MLP neurons of a small language model. Each row is named by its layer, matrix (down: output weights) and neuron, and shows model dimensions 16-143. Each number is 500 + 40 x the weight over its row's rms, rounded and kept within 0 to 999. Numbers have three digits each. A neuron's up and down rows have the sign that makes its largest values positive.
After each neuron's rows, "raises" lists the tokens whose logits its output raises most directly, leaving later layers aside.

L2.down44:550472449553559418442452516598505554525481521514454561517549502490513545535536470541575510492524529486528579526576525473463540507412464524492503547438532488527453543475496512439495493534520451575519500503497579536448494481462596506488517526483440481475518518471550530482494484490568507512510544441498547513452489504459510567564498497545510530540476460479489498479549536536469506464568
raises: "ature", "ft", "lic", "ose", "ement"

L10.down0:444468311476505498498458489467498509462516478506491441432513522559532477464462478515518504466496474521506513491542514432447529498468567517519474515537429496531613514509506460499555475538487573486557485475525567479460460505527523461529497420501528515532517521457519497548577511506448459566473516506585509497518567475506437507554454526580460444510563492454491499474458403462539399526550
raises: "able", "ably", "er", "ers", "ator"

L6.down450:473501430475541515444538491443537504524476551510547506500470516541473488492500539508513514604519513519467511512518580494442493476532481465481532440517422459489495505530457533515563522593498467523545486422491459443475492461503523509545464458524538511474572463518479479507513453456492476497529524523465525523463457485546496496493515435563453424491526556494525478497508410522484480516502
raises: "ous", "round", "mber", "ugh", "leg"

L2.down214:503372636546533515506492459548544511514556500439571483530558433472529526505494524487507499411468505559514571485521487487521526569522526509528514472499456510432471452442512472518502466529431481492563529460443489529478443518531475464481467483542480508501510520574442519539458543522504468528556523554444515533552444506505525527511475529652489538457508479455508506521531498441521504518529
raises: "0", "2", "1", ".", " "

L10.down85:552520506517525549547421520517537515457492416500523486509484549519490543479454427518529480505564467454513496420496525491524481456482458475499496439461596519466526479547504484521508475508402468515535540478451472529448576460498513507478466517487459500385552457474506469434415447548526465462539429498534480533493527485526564485455497524549493460459513485503500531468490486457498549462448
raises: "ly", "more", "lies", "less", "weight"

L2.down220:484462606450486484490485469499525517504614566474487499506550483439508428538559519543463479512529526540501541489502520436511501576554446507479505473488456532444528522435546484469531504521489465545514451526487488495451476524539495437540513457521550542577527507503539447541483470504498547536544533509467478506518483456475533505534444458627482578493521481493569576470498510479470519454554
raises: "2", "1", "3", "4", "5"

L6.down495:465494437517515524528583433504569484540556486502540477523525451482538522555471525530476527449558520476547497434517515452490503504531462506504488463466398551477505528364505472495590459502517531518497434535557428490527508512497492471561482527574578505507523514554498529473469491563432569494563461515436456545562488480561478510520491568606539471524469506425475508468513505468542526532482
raises: "5", "6", "2", "8", "1"

L4.down228:472465626516494516528572478567554513542533547484532474466527542516518485523522505546466464531514592573473551506487515447524592527440425532505486461488433527466554556436548464500527452536462464569493533514553514536506482464545496495482504548554533587563544479549571552529470506530514534497529565483467592558530506471520560547534459456572534532491562529499526500484476544495499464529511
raises: "1", "2", "\n", ".", " and"

L8.down143:482459477435549524454498537447519565535519431542512531515494489545504518436457492402525449445467520460569501495541518473525480507478544515487464526502563431449424537522480501509481441472482498525435485680531486454486491484472415545560416432469507470435495461476487489452524525487425461480518494523490476515459510478506421557532485496505536502511543478490446456461526512504516476489543
raises: " singles", " games", " scored", " game", "play"

L9.down341:499564511483494480485522496554523537514489494440493504480457520481492471506463461519522462521457463457499512447462496479534485454480478570478479517523460521508549516527505480478537512564466444476628537484501462518523522503473531526537463489502495417489484503488533467474480466560485616532483516487521451548498483400493584473556534445429546546454478563477508540532450551524508514489523
raises: "art", "ami", "lain", "lies", "ly"

L8.down331:476470438529533530531496422502508498483535474466506507513521538446500479454460544415453540606490531522504456516528473578498563482541519482412470497522544505435527501426489483519531504489539507550513524477458481464455476457499528512620482538435556487459538542505512559516507539503523439493536457529480516531488439460501456423446556536522468515479514483487544467575485479486483560478503
raises: "cy", "d", "ces", "e", "do"

L6.down266:439416477509555500443472489506492478458560621392518475452530526458554502525424548548464493458572576552452523496495472429576548549531556484540488511479474479477577512563428470541552479449536497501526460537475492497468417490496555486564555506516573464509567502447446515502458508477486513515559531499506444540560455486521497485526455473512509494473475422476521497575502493463498523564505
raises: " ", "2", "1", "5", "-"

L11.down500:481526591470507534478489540452546390505523558517531491496532512514471464532514549494486583499525480519472516478472474459498494486419509502498421445493490479487598513440500418513528435493479540525522532496473481518502492483562503530517491410506507478480476492522506522519508567487416611511461528472472523500545478520519508522516516458503484450515475470414406582553463539514541452524497
raises: "\".", "\")", "″", "”", ")."

L10.down440:497537483503543486505543504526507425512483510378476474472468622472513436526519471480547495497539516544580438535541554488501558543498410530533474479531415518413577475451440429474497469459487490483522507521494476468586520530497516477545504468517501546536447496477551550382503557418547506506539465505497527535461498460530399567537478453477517505502503492528436480560497466508509504466457
raises: "\")", ")", "),", ").", ");"

L2.down196:509510584538516483484524489494487515488605541533483555478542493477545478499529530562440451461521516532503582553578441489527495517540483493522505478525454554415551501435424422487463497534484492579537459509455527459472517466556470488484517477498485511558529491541535564528457483515519459528527576545472517487530466449512531477549456496649466515430554502498575500482523531506473506501552
raises: "1", "0", "2", "7", "5"